Part of a small language model's weights: no biases in attention or MLP.
MLP neurons of a small language model. Each row is named by its layer, matrix (up: input weights) and neuron, and shows model dimensions 96-191. Each number is 200 + 20 x the weight over its row's rms, rounded and kept within 0 to 999.
After each neuron's rows, "fires in" lists the words (lower case) most often at its 100 highest values on Wikipedia text that the model never trained on.

L5.up1402,244,196,216,201,213,208,222,212,242,200,196,181,233,224,199,198,175,199,222,216,185,177,196,205,170,236,217,227,200,224,171,229,200,186,215,194,192,202,166,240,191,199,217,176,230,233,188,198,214,202,212,221,210,188,235,198,196,219,215,229,164,237,218,208,166,205,193,195,214,204,234,192,212,226,204,187,204,172,216,217,210,231,204,195,171,190,172,221,203,183,177,216,203,219,243,186
fires in: "an"

L2.up1225,230,208,229,198,207,195,198,214,210,207,202,206,209,201,210,190,198,187,205,202,186,211,194,192,207,209,192,198,209,228,198,226,215,202,190,211,159,188,199,206,155,192,204,186,214,226,205,198,203,221,168,214,208,221,229,178,231,224,167,211,154,197,213,174,183,213,197,209,212,179,242,192,170,213,219,161,200,175,237,246,179,209,208,215,194,192,191,207,198,165,197,197,190,231,201,196
fires in: "to", "been", "be", "as", "being", "of"

L2.up1451,181,213,205,154,144,202,179,226,218,244,193,179,222,195,204,209,189,175,190,179,218,184,212,220,216,192,207,184,183,197,188,175,207,204,158,174,188,225,199,197,197,210,182,188,184,220,218,189,171,233,182,212,199,194,179,228,226,174,225,191,216,209,167,175,188,224,172,202,208,212,218,179,197,233,198,189,217,184,176,194,223,189,184,206,192,223,176,242,194,221,177,204,204,242,230,181
fires in: "of", "a", "the", "entire"

L5.up912,192,185,217,195,186,201,199,187,219,186,196,179,199,212,191,235,236,209,188,185,224,211,186,214,207,202,230,205,236,205,172,214,222,194,227,233,199,203,184,200,187,204,158,227,189,201,216,173,194,174,218,231,211,178,226,193,188,191,216,177,225,203,222,187,215,202,194,250,191,203,217,206,178,187,201,203,192,187,203,245,188,210,197,179,195,223,215,159,204,205,229,226,217,189,225,195
fires in: "did", "could", "can", "or", "does", "but"

L2.up392,179,199,206,182,225,209,219,242,192,192,189,242,201,211,178,211,214,204,175,192,198,208,192,154,251,232,182,181,213,203,227,225,197,160,218,188,181,151,193,194,189,170,180,169,214,153,188,185,210,211,183,175,203,205,215,202,222,161,173,168,217,164,198,201,229,207,221,169,148,227,215,175,219,194,215,182,212,183,227,213,224,219,219,186,196,230,199,198,186,212,169,227,197,233,199,212
fires in: "two", "several", "of", "three", "many", "other"

L2.up1218,197,183,193,190,198,169,184,186,210,181,186,189,228,219,175,200,211,197,193,188,197,222,199,209,196,202,194,218,194,237,216,256,193,190,189,199,202,194,198,212,228,191,194,195,219,171,231,188,192,198,214,205,182,230,198,169,201,223,233,223,189,195,198,197,199,236,220,202,195,187,168,201,140,210,203,184,217,197,218,250,184,216,208,181,230,201,179,186,196,204,209,211,212,197,217,215
fires in: "and", "wichita"

L2.up966,213,200,241,181,218,199,181,213,185,185,195,161,218,228,205,215,230,193,190,188,241,208,200,206,222,231,205,219,193,154,192,221,236,188,172,212,214,186,172,213,187,194,205,191,191,186,195,222,180,202,208,221,212,191,147,181,209,204,196,183,185,224,190,197,223,215,180,189,214,183,235,189,182,183,227,204,205,177,172,210,190,199,189,180,201,193,178,210,182,200,193,198,159,208,237,209
fires in: "that", "who", "to", "of", "which"

L5.up966,202,211,190,229,231,189,180,212,213,198,197,191,211,170,210,184,194,197,178,173,213,193,185,208,199,222,188,161,196,174,194,212,210,216,167,224,163,210,158,218,195,243,193,193,189,185,197,207,205,177,204,221,206,175,230,207,195,209,229,195,201,195,199,169,213,202,214,197,217,218,196,180,180,211,196,212,187,198,186,222,185,175,137,194,233,208,179,188,203,206,182,188,187,198,212,195
fires in: "of", "for", "in", "league", "to", "at"

L2.up1131,218,200,202,198,227,212,219,216,223,187,222,172,236,194,193,193,235,211,206,169,203,188,180,168,238,174,182,190,197,192,172,196,202,194,208,234,203,192,207,228,221,158,193,166,201,215,207,184,164,207,237,195,223,204,176,180,214,170,187,173,206,211,165,222,159,181,181,208,215,180,225,212,206,210,209,182,188,195,207,238,211,173,204,240,162,167,168,218,183,215,205,182,235,224,200,167
fires in: "of", "includes", "include", "contains", "to"

L2.up1106,214,188,228,228,184,196,206,215,200,200,230,175,229,210,215,183,206,194,213,187,181,209,195,192,196,228,212,179,159,176,182,226,224,229,198,199,182,187,180,221,230,210,178,200,201,217,218,218,210,211,230,210,191,203,170,191,216,205,228,228,209,225,209,205,204,185,228,221,209,206,236,176,208,194,161,216,188,205,188,211,188,178,213,177,219,207,188,188,183,181,191,207,221,167,203,192
fires in: "to", "from", "of", "by", "for", "between"

L5.up276,193,172,204,220,176,182,199,177,213,228,194,205,201,197,205,196,192,155,237,164,218,180,219,197,237,204,185,192,180,180,183,184,214,172,183,223,179,201,214,183,177,194,201,199,216,161,215,168,200,213,219,211,195,172,220,226,268,209,228,227,197,230,205,181,185,185,223,225,203,205,229,186,208,229,223,177,194,211,197,213,237,222,242,237,185,149,207,228,197,202,209,188,208,172,218,206
fires in: "to", "of", "on", "among", "for"

L5.up938,203,215,206,206,200,212,200,173,227,184,179,153,214,205,194,235,172,212,206,173,196,212,188,234,184,195,131,189,199,215,208,193,234,190,179,226,187,182,209,169,208,207,183,217,198,199,184,197,199,174,239,203,205,254,225,166,216,229,257,218,225,205,197,210,207,181,205,204,216,235,224,195,183,165,190,217,221,220,197,188,209,190,177,209,207,204,186,181,165,217,165,189,186,223,228,208
fires in: "as", "how", "so"

L2.up1266,209,210,203,185,215,182,202,202,199,171,192,185,208,212,190,209,205,198,185,214,165,181,241,181,215,219,191,207,188,207,188,206,200,205,198,199,215,172,195,212,205,193,199,203,235,173,222,191,196,216,184,215,192,174,196,188,187,230,191,162,220,197,204,215,236,208,185,185,200,204,203,194,167,174,238,200,208,224,216,212,205,181,215,191,198,211,215,166,188,231,207,190,213,198,211,164
fires in: "his", "of", "from", "their"

L2.up730,194,208,199,222,212,208,196,242,196,195,191,258,226,222,190,222,224,180,198,187,205,176,174,189,179,225,180,191,240,199,181,214,200,184,179,187,190,169,194,223,224,173,187,245,200,213,201,197,190,159,213,229,201,190,191,235,184,207,183,192,195,202,205,237,200,201,180,216,209,150,206,202,158,200,222,178,201,195,171,176,194,198,183,214,200,217,195,201,211,187,201,194,188,200,234,227
fires in: "in", "of", "at", "as", "from", "still"

L5.up871,208,189,215,210,217,157,218,209,216,205,190,179,201,233,184,219,223,198,205,251,194,184,181,174,207,174,212,199,218,215,223,217,219,192,234,227,194,215,207,219,208,189,224,213,174,186,225,189,194,224,206,214,196,186,161,193,213,183,205,201,169,180,216,195,156,220,196,209,180,207,199,190,166,175,188,213,147,184,191,175,209,182,171,180,220,226,198,217,214,186,170,173,200,246,187,181
fires in: "their", "they", "were", "them", "is", "are"

L2.up702,210,197,164,202,182,167,242,205,216,212,195,184,209,203,186,157,230,205,190,212,171,210,224,176,173,218,152,197,201,203,226,201,230,213,198,240,165,185,193,197,170,157,184,186,195,223,186,205,197,219,229,207,224,193,178,214,209,203,185,210,186,196,161,219,193,195,213,184,193,230,205,172,170,214,217,198,181,198,208,252,183,214,178,226,223,165,201,187,194,190,172,219,181,217,158,213
fires in: "was", "are", "season", "were", "competition", "is"

L5.up1472,209,191,222,201,213,226,180,199,195,211,222,190,253,181,160,219,191,176,237,202,251,164,180,174,249,236,206,181,180,179,180,190,189,189,202,185,201,215,215,209,207,223,202,216,191,215,191,168,198,215,197,205,199,190,171,188,188,232,213,203,193,234,200,199,205,174,211,225,233,224,239,220,199,167,211,186,204,200,196,199,205,148,240,182,148,182,171,186,196,176,183,200,175,167,189,189
fires in: "by", "to", "in", "on", "for"

L2.up729,219,207,188,201,173,214,161,203,203,190,206,190,202,197,190,206,234,220,190,199,160,196,219,198,168,206,172,177,221,234,218,215,174,173,186,191,183,189,195,174,185,225,221,182,221,227,186,205,221,184,232,166,188,201,191,208,189,167,209,211,166,191,197,190,191,192,210,208,184,212,171,220,197,187,209,156,215,200,202,242,204,190,215,154,194,171,216,193,189,192,220,190,215,189,203,199
fires in: "upon", "along", "following", "followed", "at", "from"

L2.up1390,177,229,209,180,252,197,197,172,207,185,210,201,215,194,187,195,185,163,223,163,229,161,196,177,214,172,181,194,208,218,171,177,204,209,194,228,216,191,199,205,202,204,206,222,210,213,159,185,187,231,198,250,210,206,212,204,250,197,203,239,233,241,150,198,189,164,187,190,176,230,216,196,222,186,210,197,166,154,204,224,197,188,187,197,189,166,199,199,156,216,236,199,195,184,186,192
fires in: "to", "on", "of", "with", "in"

L2.up894,217,222,204,176,168,227,205,162,197,188,199,209,213,244,177,206,225,144,195,159,190,198,198,190,207,225,168,206,192,185,197,181,234,201,177,206,207,222,185,217,200,197,214,200,194,201,175,176,214,226,216,222,206,200,212,212,206,221,214,188,195,221,182,191,206,187,168,202,198,150,194,172,210,195,234,254,193,210,194,222,219,184,209,148,231,220,204,193,166,164,196,215,156,195,215,201
fires in: "to", "for", "of", "on", "in"

L2.up741,200,198,232,181,222,219,193,208,187,198,222,189,185,189,192,210,210,198,160,179,168,212,222,176,218,170,176,188,214,184,196,217,195,164,221,190,201,198,244,199,182,200,223,220,211,208,188,207,208,217,198,196,243,220,205,167,196,214,193,244,204,224,204,214,185,217,172,215,203,189,227,191,201,235,199,214,149,194,216,224,204,224,173,205,188,192,195,219,162,201,218,217,205,198,190,222
fires in: "to", "than", "with", "of", "like"

L2.up1241,182,187,213,209,170,191,165,181,198,186,208,208,226,236,198,184,196,208,191,171,204,201,205,205,220,211,244,187,235,170,175,200,237,202,198,233,176,199,197,232,247,190,212,198,236,190,191,205,183,184,182,265,221,214,201,202,195,192,211,195,209,154,163,196,178,176,206,183,225,192,207,225,205,200,175,248,215,179,173,248,177,200,215,186,173,199,183,219,214,163,200,222,221,209,157,209
fires in: "of", "near", "last"

L5.up910,181,139,204,200,203,168,201,186,206,216,191,212,224,221,204,228,231,214,218,220,175,216,189,212,179,194,219,186,189,208,216,206,200,199,239,195,212,185,220,208,169,200,214,180,187,192,192,194,229,170,240,233,231,210,187,181,226,224,167,184,192,174,212,247,204,195,177,237,166,191,189,190,181,215,187,196,182,201,169,213,198,235,216,181,167,178,200,226,194,211,195,191,192,217,220,199
fires in: "was", "and", "is", "by"

L5.up861,204,221,218,213,190,215,196,218,215,209,231,207,215,256,209,219,196,181,183,191,199,191,172,175,207,185,210,164,253,211,206,203,200,196,220,209,216,211,187,214,194,193,188,188,210,164,213,203,208,184,210,219,195,195,168,178,182,156,197,222,178,182,199,204,217,192,183,188,221,204,189,202,189,182,224,198,221,204,218,177,221,209,188,161,237,196,187,176,193,205,182,193,204,198,183,198
fires in: "was", "were", "two"

L2.up1404,208,221,194,192,174,210,199,202,189,203,197,198,185,210,202,219,265,193,194,192,200,200,213,175,222,180,192,185,218,213,222,210,225,196,203,166,225,173,212,200,164,181,170,155,216,204,227,196,197,214,191,258,195,183,182,217,198,201,199,177,184,219,192,213,170,193,168,190,209,229,194,245,179,196,174,191,204,197,210,196,203,191,186,196,187,207,217,234,189,181,200,202,180,236,216,188
fires in: "the", "a", "his"

L2.up1293,195,223,218,208,216,202,199,174,209,213,240,211,203,181,201,207,221,201,175,221,170,227,222,216,231,199,163,199,182,181,223,210,173,210,213,218,204,209,189,194,203,204,225,177,188,227,190,191,207,226,245,213,206,194,194,235,213,158,206,170,220,203,201,223,211,206,199,213,187,183,163,183,186,207,200,214,208,150,218,240,210,227,225,222,208,155,184,153,213,202,215,239,193,207,207,214
fires in: "is", "was", "mathematics"

L5.up1081,216,184,196,198,186,214,183,210,190,195,202,208,217,178,219,189,226,201,178,224,192,199,225,168,183,206,204,209,160,190,226,207,235,194,220,195,160,205,203,198,197,221,195,219,224,255,207,233,184,142,188,224,233,212,215,229,195,207,216,165,155,211,192,198,214,187,166,191,234,214,211,208,183,215,194,209,211,216,212,189,230,190,211,227,165,194,218,204,187,227,202,188,202,214,215,208
fires in: "before", "until", "of", "upon"

L2.up1509,212,215,198,219,200,230,174,212,173,212,212,233,208,212,198,196,238,179,190,190,199,179,242,187,182,193,215,191,163,227,225,183,204,191,215,193,227,204,185,206,228,219,219,169,208,222,204,202,209,155,209,185,194,205,218,209,230,194,197,175,183,188,203,228,188,191,178,204,185,193,207,210,200,212,197,173,196,224,213,202,175,193,224,209,160,192,194,163,191,190,201,190,201,207,216,234
fires in: "after", "when", "for"

L2.up1001,180,173,187,198,193,198,223,204,194,222,203,184,194,197,225,177,208,205,220,199,183,212,198,189,192,204,200,194,196,223,230,206,196,202,200,221,181,162,177,180,210,158,198,190,217,193,168,219,175,227,190,214,180,218,203,199,177,197,172,261,226,187,219,216,196,189,219,166,202,211,200,201,181,162,204,192,209,194,192,215,217,196,223,196,169,194,204,181,188,198,176,188,201,221,197,174
fires in: "a", "most", "an", "more"

L2.up1361,234,220,200,158,183,187,193,214,204,205,189,186,192,224,152,181,211,214,204,202,192,206,208,228,188,243,170,231,215,211,195,222,231,198,171,217,156,171,194,199,186,179,180,180,205,196,209,198,191,223,164,189,195,169,211,202,206,183,142,205,164,180,209,200,219,218,209,197,191,225,229,179,215,253,190,227,196,229,177,186,213,210,199,197,187,189,200,198,205,187,230,228,205,219,176,213
fires in: "it", "they", "he", "she", "company"

L2.up51,205,212,184,246,211,208,229,199,208,181,183,209,179,203,172,192,192,206,173,164,194,188,182,154,200,205,191,190,197,207,200,185,225,190,232,207,187,203,187,208,211,199,189,170,208,197,223,189,175,201,168,194,193,198,202,228,197,170,185,194,213,178,191,232,183,213,199,224,207,232,226,188,199,193,218,210,199,198,216,203,219,223,194,180,232,225,216,212,169,196,162,189,204,197,205,178
fires in: "of", "several", "lot", "number", "have"

L5.up689,145,174,206,205,230,198,207,215,164,217,181,216,207,212,228,177,203,193,225,213,209,218,218,200,176,164,206,221,196,219,178,195,168,188,226,213,162,222,169,216,174,186,193,228,206,195,246,174,233,209,187,205,208,196,183,224,240,204,218,202,174,204,193,204,167,182,202,195,217,178,250,198,178,204,208,180,215,208,190,190,204,190,196,210,200,210,190,252,188,221,159,211,203,213,215,208
fires in: "in", "for"

L2.up1413,224,182,250,256,193,218,212,197,218,208,183,185,230,173,200,180,208,212,242,230,198,169,195,215,180,204,210,172,212,247,204,219,227,216,220,198,194,195,196,197,193,197,196,193,181,206,221,181,214,179,213,215,185,153,200,205,208,195,198,191,191,180,192,204,197,192,178,198,151,192,224,212,183,194,228,201,215,186,185,170,179,178,211,205,190,214,178,247,209,191,217,200,215,212,217,221
fires in: "was", "being", "him", "still", "be"

L5.up207,207,211,223,243,201,193,180,197,242,180,230,202,226,223,201,179,197,171,167,216,241,156,181,187,198,209,187,193,184,191,197,184,194,219,214,248,211,195,195,205,207,200,242,220,201,187,219,226,187,173,235,204,140,187,213,209,244,189,225,191,214,222,184,193,203,182,210,184,224,195,204,207,191,189,243,193,241,199,222,197,203,211,216,186,177,146,191,195,184,196,205,193,232,177,161,208
fires in: "was", "held", "place", "took", "began", "is"

L2.up29,224,206,243,211,212,206,194,225,212,237,201,210,199,217,146,221,214,200,221,178,209,182,181,204,215,223,192,180,181,191,196,222,209,249,200,204,234,217,209,189,213,213,205,206,204,219,215,198,223,232,204,203,204,167,217,179,211,211,204,180,190,167,208,214,216,176,171,195,205,187,233,174,161,177,229,212,227,194,182,182,194,186,216,209,213,215,235,196,183,212,226,208,163,184,208,203
fires in: "of", "at", "from", "by", "with"

L2.up1273,210,247,206,177,210,225,176,171,196,204,194,213,216,199,206,216,208,188,166,183,212,193,211,176,241,203,183,216,204,174,198,207,198,198,222,207,188,190,180,203,204,213,229,206,226,201,220,195,223,160,141,228,169,197,202,201,212,236,226,204,212,203,194,213,178,225,209,180,209,176,220,202,230,212,200,229,185,188,175,201,219,206,180,174,193,213,205,212,247,188,155,197,154,193,207,217
fires in: "of", "to", "for"

L2.up1033,198,178,185,189,220,188,158,200,196,184,193,196,222,200,190,235,200,163,212,171,207,207,225,199,210,196,200,177,222,217,195,225,230,184,174,157,185,197,178,196,187,193,156,206,203,174,163,147,202,169,254,217,170,157,165,188,199,168,220,204,153,173,215,213,188,243,204,238,193,203,165,238,233,209,197,180,171,205,172,208,196,232,190,184,198,191,180,216,214,174,232,207,192,207,214,206
fires in: "at"

L2.up1345,198,207,205,213,199,214,232,223,197,182,201,223,195,236,212,154,192,226,186,234,177,227,225,167,180,170,187,226,186,193,180,206,200,224,200,192,186,169,198,214,179,200,208,177,220,201,189,182,190,202,178,188,195,171,204,219,202,215,195,222,206,194,152,218,188,207,187,182,207,220,205,169,187,222,192,210,183,205,199,172,192,221,176,234,205,173,215,201,195,172,190,205,218,199,231,191
fires in: "of", "on", "to", "from", "a", "for"

L2.up642,247,194,179,201,241,198,169,198,200,202,217,186,196,213,205,206,209,200,195,217,195,230,247,208,214,197,174,204,232,225,141,211,207,199,200,219,186,213,214,189,239,206,192,195,208,253,214,165,202,210,217,217,191,196,176,184,232,212,194,201,197,199,179,192,185,229,180,170,200,213,236,181,190,212,185,199,203,218,180,203,206,167,194,190,156,176,199,197,235,191,201,203,169,210,187,190
fires in: "it", "they", "so", "cell"

L2.up1098,194,185,154,220,208,221,215,199,171,216,214,207,233,200,218,215,192,188,224,186,187,182,222,204,205,177,230,196,218,218,215,166,192,169,216,199,202,187,194,223,224,206,189,162,198,242,222,180,204,190,166,222,214,214,199,194,205,236,188,217,209,224,203,211,179,186,164,179,194,192,199,190,159,219,218,213,193,207,211,212,188,165,193,214,184,204,226,166,182,236,188,182,203,198,191,202
fires in: "for", "non"

L2.up1073,187,194,200,241,212,205,218,203,180,198,222,213,172,227,209,232,226,179,188,161,187,237,207,153,229,230,170,186,192,226,191,213,194,187,183,211,192,171,185,163,194,179,210,221,209,201,213,195,228,163,209,206,200,218,194,114,209,234,182,212,193,211,204,184,232,217,216,220,204,160,204,204,176,188,206,211,217,185,200,201,165,228,203,193,197,213,207,170,168,169,220,196,186,217,199,192
fires in: "to", "or", "and", "as", "of", "was"

L2.up1303,183,191,197,188,210,199,222,202,197,212,228,221,249,166,195,188,229,207,213,212,213,225,206,175,214,182,197,189,189,236,215,175,206,213,227,191,185,195,202,169,200,213,185,197,231,210,222,199,206,208,188,211,194,221,198,182,198,178,219,164,233,218,199,216,193,204,191,210,160,181,185,183,212,201,214,198,219,170,178,208,194,189,230,200,170,221,188,190,217,213,180,183,204,217,183,200
fires in: "was", "had", "he", "is", "since", "were"

L2.up982,178,221,169,220,178,209,207,158,205,205,244,227,218,200,217,195,210,178,205,223,197,173,192,210,177,197,193,200,196,192,185,204,206,176,185,214,196,216,186,200,199,197,216,222,219,217,180,163,228,181,198,191,198,189,236,191,207,184,176,201,213,173,165,202,178,195,206,232,213,230,203,227,197,211,206,212,187,210,208,231,205,185,194,206,202,172,197,172,212,213,191,204,210,191,183,189
fires in: "after", "in", "to", "was", "have", "had"

L2.up931,200,185,169,235,222,214,220,200,225,186,203,179,220,199,204,179,197,199,231,202,212,204,173,181,233,197,199,192,206,187,190,192,205,196,200,204,178,213,197,241,241,205,190,214,209,229,212,208,178,173,212,228,205,210,200,218,225,194,198,228,173,213,215,248,223,194,199,193,195,190,209,232,223,183,164,198,206,189,185,206,211,191,203,199,157,192,217,209,187,219,176,149,213,198,206,189
fires in: "also", "as", "even"

L5.up497,211,205,204,236,243,179,190,211,179,202,186,219,219,222,212,182,217,213,191,196,186,181,180,212,193,185,178,218,154,177,171,185,216,224,178,215,179,216,196,203,213,200,162,214,240,227,200,180,215,180,154,220,206,226,226,208,207,167,193,181,202,209,220,220,196,231,186,210,219,182,252,231,192,200,219,224,201,203,207,208,208,213,214,228,178,189,219,196,212,229,192,180,170,193,192,212
fires in: "as", "because", "that", "list", "result"

L2.up1235,206,200,193,230,195,158,154,171,175,226,225,188,236,188,192,159,165,228,182,161,208,224,216,213,174,199,217,166,222,192,195,206,188,181,183,175,186,200,213,178,217,209,227,198,209,197,203,188,219,171,192,226,195,207,225,235,187,201,222,189,214,182,216,196,192,241,221,217,163,200,211,203,230,181,181,190,157,197,172,186,231,209,209,135,191,196,204,189,214,197,224,197,204,204,242,201
fires in: "at", "in", "on"

L2.up660,259,184,187,211,176,223,204,176,182,221,192,222,225,221,169,165,217,187,202,216,204,190,194,206,266,195,222,192,184,202,157,218,190,189,172,211,220,217,184,194,219,221,180,204,208,197,200,198,174,198,162,217,211,201,227,175,220,217,210,209,233,192,190,213,218,191,163,196,196,227,221,180,187,194,214,199,206,215,203,176,198,173,179,163,167,227,201,185,166,190,176,203,169,155,180,235
fires in: "for", "of", "los", "on", "the"

L2.up1313,185,193,210,209,179,173,180,156,237,198,197,186,194,170,204,194,196,210,173,189,183,201,223,177,222,229,200,196,168,167,157,208,220,204,211,190,191,208,218,217,193,226,211,222,211,195,228,189,179,213,196,205,207,206,214,195,171,199,234,208,202,180,188,235,209,217,182,173,198,196,210,196,234,216,219,205,205,197,204,187,186,189,190,193,162,199,180,229,222,198,197,184,184,204,180,190
fires in: "of", "from", "induced"

L2.up596,182,210,213,184,206,213,200,198,194,193,199,176,211,225,173,188,240,171,200,165,208,214,208,173,224,183,238,204,217,167,241,230,212,177,211,183,185,185,229,157,194,161,222,194,238,203,194,194,216,209,211,225,189,215,216,207,171,225,187,191,190,184,195,204,207,216,176,190,194,189,196,187,150,219,199,200,223,173,150,223,221,188,200,189,177,229,191,178,184,219,206,196,165,217,226,238
fires in: "in", "of", "make", "with", "do", "what"

L2.up742,191,217,210,227,206,195,209,211,213,191,152,188,227,187,182,206,190,162,193,203,197,204,228,165,233,188,141,228,206,195,194,199,214,209,189,214,217,211,236,216,217,172,163,207,187,187,187,169,210,207,173,183,225,165,185,220,200,209,189,202,208,188,191,204,181,180,178,234,182,171,252,197,193,216,261,215,207,193,209,213,209,173,189,169,185,163,197,185,202,235,153,196,171,213,212,197
fires in: "of", "in", "for"

L5.up1285,187,210,180,206,232,192,190,208,154,212,179,239,214,214,222,188,180,207,198,224,196,223,217,181,234,205,200,187,249,185,181,212,242,166,208,202,238,209,193,171,161,219,204,201,241,202,187,181,235,209,197,207,188,176,204,190,204,216,195,188,186,159,200,226,195,227,221,185,167,196,173,223,174,178,211,229,201,196,204,200,209,198,185,194,189,175,221,184,173,193,187,200,194,182,217,200
fires in: "years", "international", "year", "at", "upon", "subsidiary"

L5.up730,210,194,156,211,180,195,192,228,194,222,205,195,190,214,175,186,196,146,237,164,223,187,247,226,214,208,201,214,196,181,174,190,208,184,242,211,202,211,193,202,200,212,187,233,240,178,199,191,157,201,225,176,220,196,209,175,172,239,182,190,188,222,222,206,187,214,209,215,181,207,211,224,203,175,194,163,220,183,235,208,213,204,230,160,199,191,205,211,190,204,200,178,200,178,209,211
fires in: "of", "and", "for", "to"

L2.up1122,201,187,224,220,193,211,239,227,176,191,196,174,197,209,190,215,201,195,203,214,196,199,197,173,202,166,180,206,204,187,184,207,190,227,181,178,210,196,195,189,194,222,155,228,208,224,169,221,193,171,211,188,203,226,186,195,221,210,222,204,181,217,213,235,205,213,223,208,184,180,216,207,203,205,191,203,176,207,197,203,178,169,184,202,182,181,211,213,205,209,204,193,195,230,200,200
fires in: "to", "for", "by", "as"

L2.up1396,138,226,203,211,191,222,210,205,209,192,166,206,208,195,212,158,235,196,179,211,185,226,226,207,232,178,205,201,212,181,176,208,187,215,174,204,208,189,243,224,188,175,202,203,243,203,241,245,221,211,192,199,206,178,196,207,201,234,198,191,204,180,173,215,191,195,216,208,174,206,229,186,207,225,227,200,187,216,199,200,202,222,204,216,201,178,200,208,216,180,206,186,194,202,225,175
fires in: "in", "of", "from", "for", "to"

L5.up171,184,204,223,229,176,185,180,224,187,194,199,189,217,223,210,201,230,203,245,202,197,175,205,188,227,205,173,196,243,215,223,212,201,216,228,219,192,224,181,202,202,219,220,207,221,189,230,177,177,197,228,163,190,196,206,190,182,196,221,194,203,213,193,225,195,188,216,169,169,214,195,193,195,204,215,204,192,187,236,181,210,188,202,220,177,198,239,184,204,205,245,216,225,213,226,212
fires in: "were", "was", "is", "be", "are"

L2.up1371,235,168,199,189,193,188,194,191,220,204,183,215,202,174,154,199,169,176,183,167,210,184,200,196,190,213,193,165,195,198,173,226,207,235,194,209,201,199,158,226,193,219,185,183,191,216,180,192,176,180,208,180,196,181,215,180,233,198,209,210,205,180,181,229,207,205,204,202,170,223,205,163,192,195,191,204,226,226,208,192,224,197,196,177,165,171,206,187,218,200,180,235,209,204,211,233
fires in: "where", "for", "with", "of"

L2.up1340,195,174,203,218,176,179,193,217,213,210,203,205,203,193,219,180,206,168,192,208,182,198,236,200,156,184,178,182,199,207,212,243,202,200,239,186,228,160,174,233,231,229,252,180,240,238,167,192,200,216,148,200,199,206,194,225,170,163,195,158,235,218,224,226,198,167,178,209,149,226,232,201,172,197,207,167,173,199,206,174,177,227,191,172,190,206,214,199,171,201,171,238,204,209,173,207
fires in: "a", "the", "merchant", "her", "an"

L5.up1270,207,217,219,189,190,215,197,223,218,219,173,231,242,149,193,204,237,228,163,176,199,167,261,209,220,191,178,186,214,189,198,196,179,185,233,199,178,188,211,180,182,215,174,217,202,204,236,171,234,191,199,208,231,227,194,197,204,221,200,188,209,193,185,240,218,229,196,189,176,199,209,254,197,212,195,189,196,212,179,184,210,191,173,192,193,212,210,202,187,184,202,159,212,191,214,205
fires in: "at", "from"

L5.up1156,204,218,202,182,177,229,212,193,208,198,184,223,207,225,208,146,227,207,186,223,194,220,205,185,209,169,207,244,169,168,191,197,180,213,215,226,183,213,221,183,212,195,202,202,236,216,175,205,192,166,210,165,215,169,183,216,231,185,180,225,197,210,181,200,181,185,186,195,251,204,212,233,212,188,167,209,215,218,192,184,210,202,238,213,206,181,212,184,235,212,202,202,201,177,217,204
fires in: "after", "since", "upon", "before", "until"